Part of a small language model's weights.
Size: 14 layers, width 192, 6 heads of 32, MLP 1024 GeGLU, vocabulary 8192, 13.5M parameters.
Architecture: rotary positions, no biases in attention or MLP.
Training: a variant of Muon for these matrices, 292M tokens.
MLP neurons of a small language model. Each row is named by its layer, matrix (gate and up: input weights) and neuron, and shows model dimensions 0-127. Each number is 128 + 32 x the weight over its row's rms, rounded and kept within 0 to 255. A neuron's up and down rows have the sign that makes its largest values positive.
Before each neuron's rows, "fires on" lists the tokens most often at its 100 highest values on Wikipedia text that the model never trained on.

fires on: "ing", " as", "d", "ng", "ed"
L3.gate1003 [122 107 202 104  95 156 100 167 151 128  85 141 103 123 140 145  88  72 145 160 118 134  79 164 165 203  82 108  90 162  67  79 155 118 110 182  88 115  93 103  96 112 109 117  79  91 124 170 115 135 118 155 102 152 103 165 194 152 157 132 124 168 113 164  96 134  69  98 131 162  93 159 145 116 147  86 159 163 155 167 114 133  79 170  69 148 128 149 129  83 169 122 164 101 147 190 129 131  98 114 153 116  89 165 188 138 159 113 160 152 104 114 154 120  85 107 132 109 159 111  79  96 200 158  69 137  60 128]
L3.up1003 [ 74 116 146 160 158 156 108 170 152 142 155  76 138 163 153 115 149 105 144 107 165 139 176 147 116 134 124 118 155  96  87 155 174  85 175 138  55  64  87 146 110 109 144 171 124 105 170 140 119 178  89 100  88 132 124 124 113 138 114 195 142 121 188 168 186 176 109 116 129 163 110 129 134 165  70 177 121 126 116 165 201 165  77 117 101  89 136 130 104 120 166 180 147 132 125 143 153 206 146 125 123 133 133 162 143 217 116  84  83 146 144 176 145 135 111 159  64 129  78  80 125  98 115  87  98 135 152 155]

fires on: " than", " about", " over", " United", " approximately", ":"
L11.gate270 [ 94 167 187  81 119 164 112 135 116 117 152 103 121 113  74 107 114 188  67 122 180  79 125 110  95 111 169 153  82  96 131 192  92 123 167 119 108 163 167 125 140 103 102 128  96 167 111 103 134 134 186 100 103 246 149 186 131 176  99 110  80 144 102 127 147 135  96 106 168 190 169 106 138 154 123 164 107  94 129  91 148 156 142 150 140 184 165 168  98 134 120 128 114 129 151 201 130  72 147  95 169 123 127 141 153 190 134 137 146 138  79 150 131 158 151 125 112 155 147 156 126  97 131 163 159 109 116  77]
L11.up270 [ 80 124 141  86 109 144 180  95 129 109 104 132 132 106 144 204  91  77  37 131 102  73 108 125 136  74  94 123 137 153 126 122 153 158 115 180 120 138 153 156 156 158 146  92 167 102 176 184 172 126 127 141 141 178  59 140  88  97 135 166 127 158 129 146  83 184 142 146 151  56 131  81 136 132  98 112 118 100  78 158 165 162 156 147 143 105 107 108 117 173 156 109 161 128 107  90 111 136 137  92 154 118 108  61 136 176 149 174  98 138 175 167 123 153 135 158 133 115 157  95  93  88  86 141 184 161 167 164]

fires on: "ed", "d", "ped", "uck", " to", " lit"
L8.gate908 [ 61 149 117 164 160 175 144 139  88  97 158 131 115 124 154  72 130 116 115 117 133  72 139 172 122  93 131 161 137 195 164 106 138 167  82 127  95  97 107  78 151 145 188 118 137  84 171 153 114  92 145 136 149 211 107 157  59 108 119  91 128 144 134 128 103 104 148 160  51 129 112 118  70 126 152 151  81 118 106  99 181 191 174 112 123 153  71 136 182  90 119 186 145 190 109 137 140  71 113 111  70 141 140 131 141 139  94 130 146 155 122 157 187 118 108 152  91  94 128  85 134 182  74 129 183 159 212  90]
L8.up908 [157 115 139  90 118 115 122 192  81 132 163 128 139 128 140  57  87 146 140 165 138 144 129 177 200 134 100 157  77 120  93  83 141 123 144 110 191 142 147 158  76 128  95  90 146 168 136 177 144  89 116 175 153 142 128 127  79  72 104 136 143 211  96  62 125 106 138 106  99 139 111 153  65 102 137 124 158 113  99  37 118 141 177 137 126 147  46 151 182 100 170 159 142  83 156  88 113 115 131 211 146  80 147 147 162 106  85 181 161 102  97 124 179 142 123 127  93 150 149 132 148 226  70 106 168  96 106 112]

fires on: "ed", "s", "d", "ized", " rights"
L2.gate146 [105 167 124 177 123 178 126 132 100 136 107 110  85 119 179  87 108 119 113  84 120 156 110 167 118 201 145 143  80 162  76 110 156 146 115 113 106 122 137  59 115  66 148 129 105 117 127 165  93 119 161 145 173 126 132  47 154 187 147  82 103 118 127 132 122  83 102 131 105  92 176 110  76  98 110 116 173  64 109 112 166 158 143 169 143 123  96 161 124  53 171 148 153 127 107 173  94 171 133 114  82 148  97 126 105 134 182  92  84  99 133 129 173 153 167 105 130 100 146 118 100 147 154 114 100 158 193 135]
L2.up146 [147 138 119 142  81  89 151 135  49 126 175 141 159 145 118  99 109 138 113 163 147 150 156 130 103 140 125 128  93 151 164  87 128 126  87 141 149 142 140 145 135 140  92 162 173 118 146 124 238 115 115 163 124 101 171 108  72 135 147 170 162 180 124 101 104  86  97  82 160 132 126 178 158 138 117 133  84 156 109 146 134 145 168  94 124 167 118 124 134 150  96 169  81 105 103 112  99 124 188  61 145 167 150 115  87 111 173 179 162 138 172 141  87 163 165 115 118 113 180 150 173 137 123 116 114 162  79 164]

fires on: "ant", "nt", " in", " of", "ic"
L5.gate561 [ 80 108 189 176 195 101 139  90  48  90 136 118  91 115 153  90 142  77 144 163  80 169 126  64 126 160 137 126 131 146 157 194 148 110  70 104 165 166 155 162 119  85  72 135 157  95 145 130 124 157 167 122 143 101 104 101 155 146  98 156 130 138 111 158  58 102 159 122 233  88  89 112 104 131 145 102  75 133 150 134 135 117 159 148 164 175 118 111 152 121 121 142 107  81 163  96 131  64 133  85 100 106  99 107 115 135 131 122 132 163 133  75  98  80 120 108 195 123 133 110  84 153 165 153 153  62  93 146]
L5.up561 [113 139 138 198 101 133 124 139 158 134 120 120  74 104 117 103 179 150 126 126  87 121 132 102  93 134 134  82 173 178 151 141 150 112 119 139 130 186 120 172 107 123 115 121 125 152 119 175 132  94 148 149 168 117 115 120 119  77 128 198 147 151  80 116 100 140 114 142 138 170  71 107 132 100 109 116 105 115 126 136  53  92 124 182 171 102 104 134  88 135 133 101 121 105 112 144  88 135  87 116 166 108 108 175  78 144 168 132 115 139  74 124 103 164 124 125 165  99 141 146  92 149 122  87 166 129 120  52]

fires on: "ran", " Mon", " For", " mon", "tal", " sun"
L2.gate672 [130 122 117 150  96  76  89 107 167 128 179 107  99 184 141 113 153 109 161 160 100  81 154 117 137 146 204 173 179 154  95  91  79 121 150 145  79 127  63 119 146 214 176 162 176 114 170 151 124 124 141  98  53 179 158 143 102 147 117 139 126 125 105 145 127 113 179 117 106  85 170  77 151 107 142 135 131 105 158 152 129  91 136  78  94 130 141 117  83  99 114 152  71  86 121 110 190 110 131 113  48 151 163 115  91 128  79 100 122 165 108 169  88 128 203 149 166 105 190 135 121 148 135 119 109 137 126 101]
L2.up672 [151 122  82 121  89 128 144 125 133 142 136 139 129 126 179 104 174 119 177 114 141 102 130 152 137 123 155 187 168 210  80 125 135 101 156 159  82  96  71 101 136 172 159 152 196 120 188 165 159  97 161 156  85 204 159  90 109  82 140 114 136 128 128 127 150 150 190 127  89 119 153 123 166 165 171 143 148 153 201 161 102  71 141  63 136 151 111 108  92 120 171 149  82 125 124 109 177 161 167 124  79 163 173 147 161 133 111 104 119 151 119 215  79 134 202 114  94 113 175 164 131 166 143 139 103 160 101  89]

fires on: " as", "ing", "-", " mid", "Col"
L4.gate188 [122 165  95 151  73 157 146 137 139 136  77 144 111 190 105 151 130  67  95 144 129  67 148  79 130 146 161 114 115 133 134  81 137 106 133 129 130 113 185 124 134 136 149 129 153 170  83  95 128 147 106 161 142 175  98 122  79 130 150 148  87 103  90 160 148 134 138  84 125 100 156 160 165 113 150  57  98 171  72 127  69  99 140 121  81 110 107 162 112  96 167 156 143 126 135 158 216 157  75 159 132 160 170 151 100  87 149 123  91 157 109 159 165 130 176 198  37 124 159 128 143 161 124 128  62 116 133 126]
L4.up188 [126  85 128 166 100 117 124 182 102 159 147 120 114 109 117 137 100 113 137 134 170 114 180  73 145 106 165 137 160 130 123 135 114 134 168  93 165 141 153 148  78 115 137 105 157 142 150 132  83 139 130 115 102 103 101 149 135 124 112 114 149  78 148 109 208 125 115 107 132 140 114 156 116 113 134 169 128  70 139 169 143 157 132 102 143 129 152 118  73 207 170 191 158 155  84 152 103 165 172 122 106 146 122 167  91 131  84 111  88 172 117 111 102 157  71 159  99 121 111 114 107 127 151 129  77 186 106 207]

fires on: " of", " for", " and", " in"
L11.gate160 [ 63 158 126 108 143  66 147 105 107  48 160 116 120  89 105 134 125 136 122 132 167  94 100 135 159  96 155 159 119 160 156 133 112 101 134 139 143 136 139 111 144 168 117 133 103 152 106 116 156 110  92  67 127 121 186 170 101  91  68 167 135 129 108 105  91  89 106  95 116  82 134 142 165  93 132 126 123 109 175 168 146 176 124 176 175 173 181  69 141  98  74  82 109 108 134 165  96 133 155 112 122 100  91 175  94 113 137 131 159 120  89 118 146  99 174 141 104 186 125 220 117 123 119 143 123 126  81 133]
L11.up160 [140 148 169 158 111 124 170  98 171 200  96 150  80  89 167 110 212 113 133 136 141 135 159 102  67 109 128  84 174 166 155 150 129  93 106 187 169 164 120 181 107 160 111 169 119  96  88 155 146 126 166 155  87 113  97 153 192 172  81 129 191 133 106 141 115  99  87 103 184 112 121 117 140 144  82  98 144 145 155 156 138 122 124 115 134 145 137  93 115 144  99  68 114 107 101  89  98 168 121  98 112 113 162 177 169 147 116 121 107  94  87 105 140  75 110 161 107 153 129  94 108 105 153 130 152 168  76 134]

fires on: " over", " at", " than", " about"
L8.gate141 [114 114 201 136  76 196 181 140 113 159 211  68 167  94 152 117 198 123  39 194 158 162 141 131  97  45 126  82 132 135 123 189 141 102  63 172 157 106 106 102 120 104 121 119 123 126 148 118 155 137 167 162 127 131 125 137 185 157 135 149  95  88 191 122 157 112 100 151 122  91  89 131 181 150 142 187 130 185 160 142  89 125  94 120 108 167 108 117 136 122 132 163 163 121 164 135 134  98  92  82 156  84 113 202 174 136 152 126 143 140 100  92 126  89  92 112  78 144 146 118  97 103 109 134 162 116 124 119]
L8.up141 [ 84 148 158 144 111 153 128 157 113 167 170 122 129  88 119 136 155  74  67 166 129 129  94 141 142 116  87 109 110  90 131  86 141 118 118 105 129 136 144 115 179 123 173 124 150 129 136 165 213 140 171 222 179 104 120 121 150 133 134 131 155 157  93 102 105 180 130  70 143 149 149 152 139  95  77 111 121 139 119 108 217 165 166 141  88 159 129 128 178 115  23  98 146  98 122 132  57 137 154 146 116 167 128 164 127 189 107 111 105 126 160 134 166 141 195 154  82 115 118 138 103  92 123 136 111  84 145 101]

fires on: " sp", "mp", " Sp", "sp", "et"
L9.gate492 [104 133 163 158 121 139 146  72 171  99 159 115 137 229 134 156 128 171 180  93 176 131 106 149 132 123 150  77 160 179 111  66  97 133 104 173 197 117  66 103 172  88  83 107 114 157  64 175  89  64 134 107 105 148 180 153 144  58  86 152 102 134 147 150 102 120 112 106 156 145 101 125 145 100 112  89 137 125 163 135 139 133 168 123 166  87  87 138 103 151 126 134 121 153 104 125 149  58 105 172 110 147  54 110 141 133 146 104 159 104 104 121 121 117 158 122  57 131 166 154 100 166 188 108 135 138 123 115]
L9.up492 [128  77 149 103 181 122 119  70 110 147 180 129 114 121 109 225  70 141 105 205 140 138 113 138 152 146  88 152 152 138  87 104 134 117 101 114  83 113  74 173 142 120 112 139 173 100 129 114 112 117 102 125 147 173  86 120  36 104 146 154 123 141 155 156 163 199  84 157 102 178 143  99 119 174  85 114 124 163 166  99  74 166 154 194 144 126 128 117  55 121 126 122 105 148 146 158 100 140 182  92 124  93 148 123 102 182 169 115 113 142 160  80 153 132 114 157 142 134 174 173 113 115  90 158 122 129 126 203]

fires on: "on", "ant", "ric", "il", "ust", "th"
L8.gate897 [147 129 133 118 140 136 117 130 128  97 169 110  98 111 130 130 150 142 108 153  93 117 134 126  93 113 159 101  83  61 225 141 110 109 146 185 160 146 213 145 168  97 177 135 118 100 154 143 157 149 145 158  89 117 113 123 150  97 124 159 164 124 162  82 105 144 175  93 126 176 191 105 159 124 137 174 143 167 134 163  68 140  98 152  95 130 145 164 109  69 126 121 129 187 139 147 131 125 146 120 172 158 145 127 149 184 108  96 101 143 122 140  95  86 167  85 111 186 119 103 132 126 206 115 130 102  87 112]
L8.up897 [ 71  71  80 159 143 213 132  61 135  95 148  70 135 139 136 164 127 104 103 180 118 121 161 205  90  85 152 124 118 111 131 145 120 128 125 146 134 103 114 109 102 101 122 112 121 143 114 180 158 146  88 112 121 159 102 148 163 107 153 107 166  72 117 147 121 128 105 121 126 108 146 113 116 120 187  80 100 109 169 167  86 140 146 118 111 132 165 114  51  99 115 186 163 128 143 137 111 101 179  60 150 158 108  74 149 111 140 120 109 160  95  93 132 153 130 113  99 143  96  76  96 161  75 127 205 143 148 130]

fires on: "h", "e", "ai", "eng", "H", "g"
L4.gate49 [ 98 146 126  86 148 126 145 129 149  84 173 119 117 112 106  99 108  65 164 169 112 174 121 183 139  51 102  99 166 119 138 134 107 134 169 113 186 134  98 156 119 104 129 151 120 147 133 145  68 124 176 137 117 172  78  92 116  97 132  75 101 110 161 109 126 166 137 143 140 132 100 142  78 104 168 123  90 178 100 112 102 110 103 131 116 212 176  90 138 128 162 109 124 155  76 130 113  58  83 109 121 126 113 115 167 142 131 135 123  84 134 184 153 110 103 112 120 154 114 149 108 116 124 205 105 148  66 116]
L4.up49 [145  85 148  79 123 116 203 104 136  78 183  90  84 131  59 174  86 108 147 183 147 136 137 159 107 110  92 133 186 105 146  92  93  93 170 130 160 117 100  78 129 135 130 123 130 108 107 125 118 105 196 157 168 166 134  91 154 156  96  52 102 149 110 176  99 108 101 160 157 137 102  81  97  71 118 170 105 157 159 101 131  75  87 160 144 196 137 120 152  88 173  99 129 104 165 115 155  78 153  86 124  79 138 147 155 103 142 141 160 162  94 172 141 139 137 143 142  87  99 192  85 102  76 144 156 115 144 118]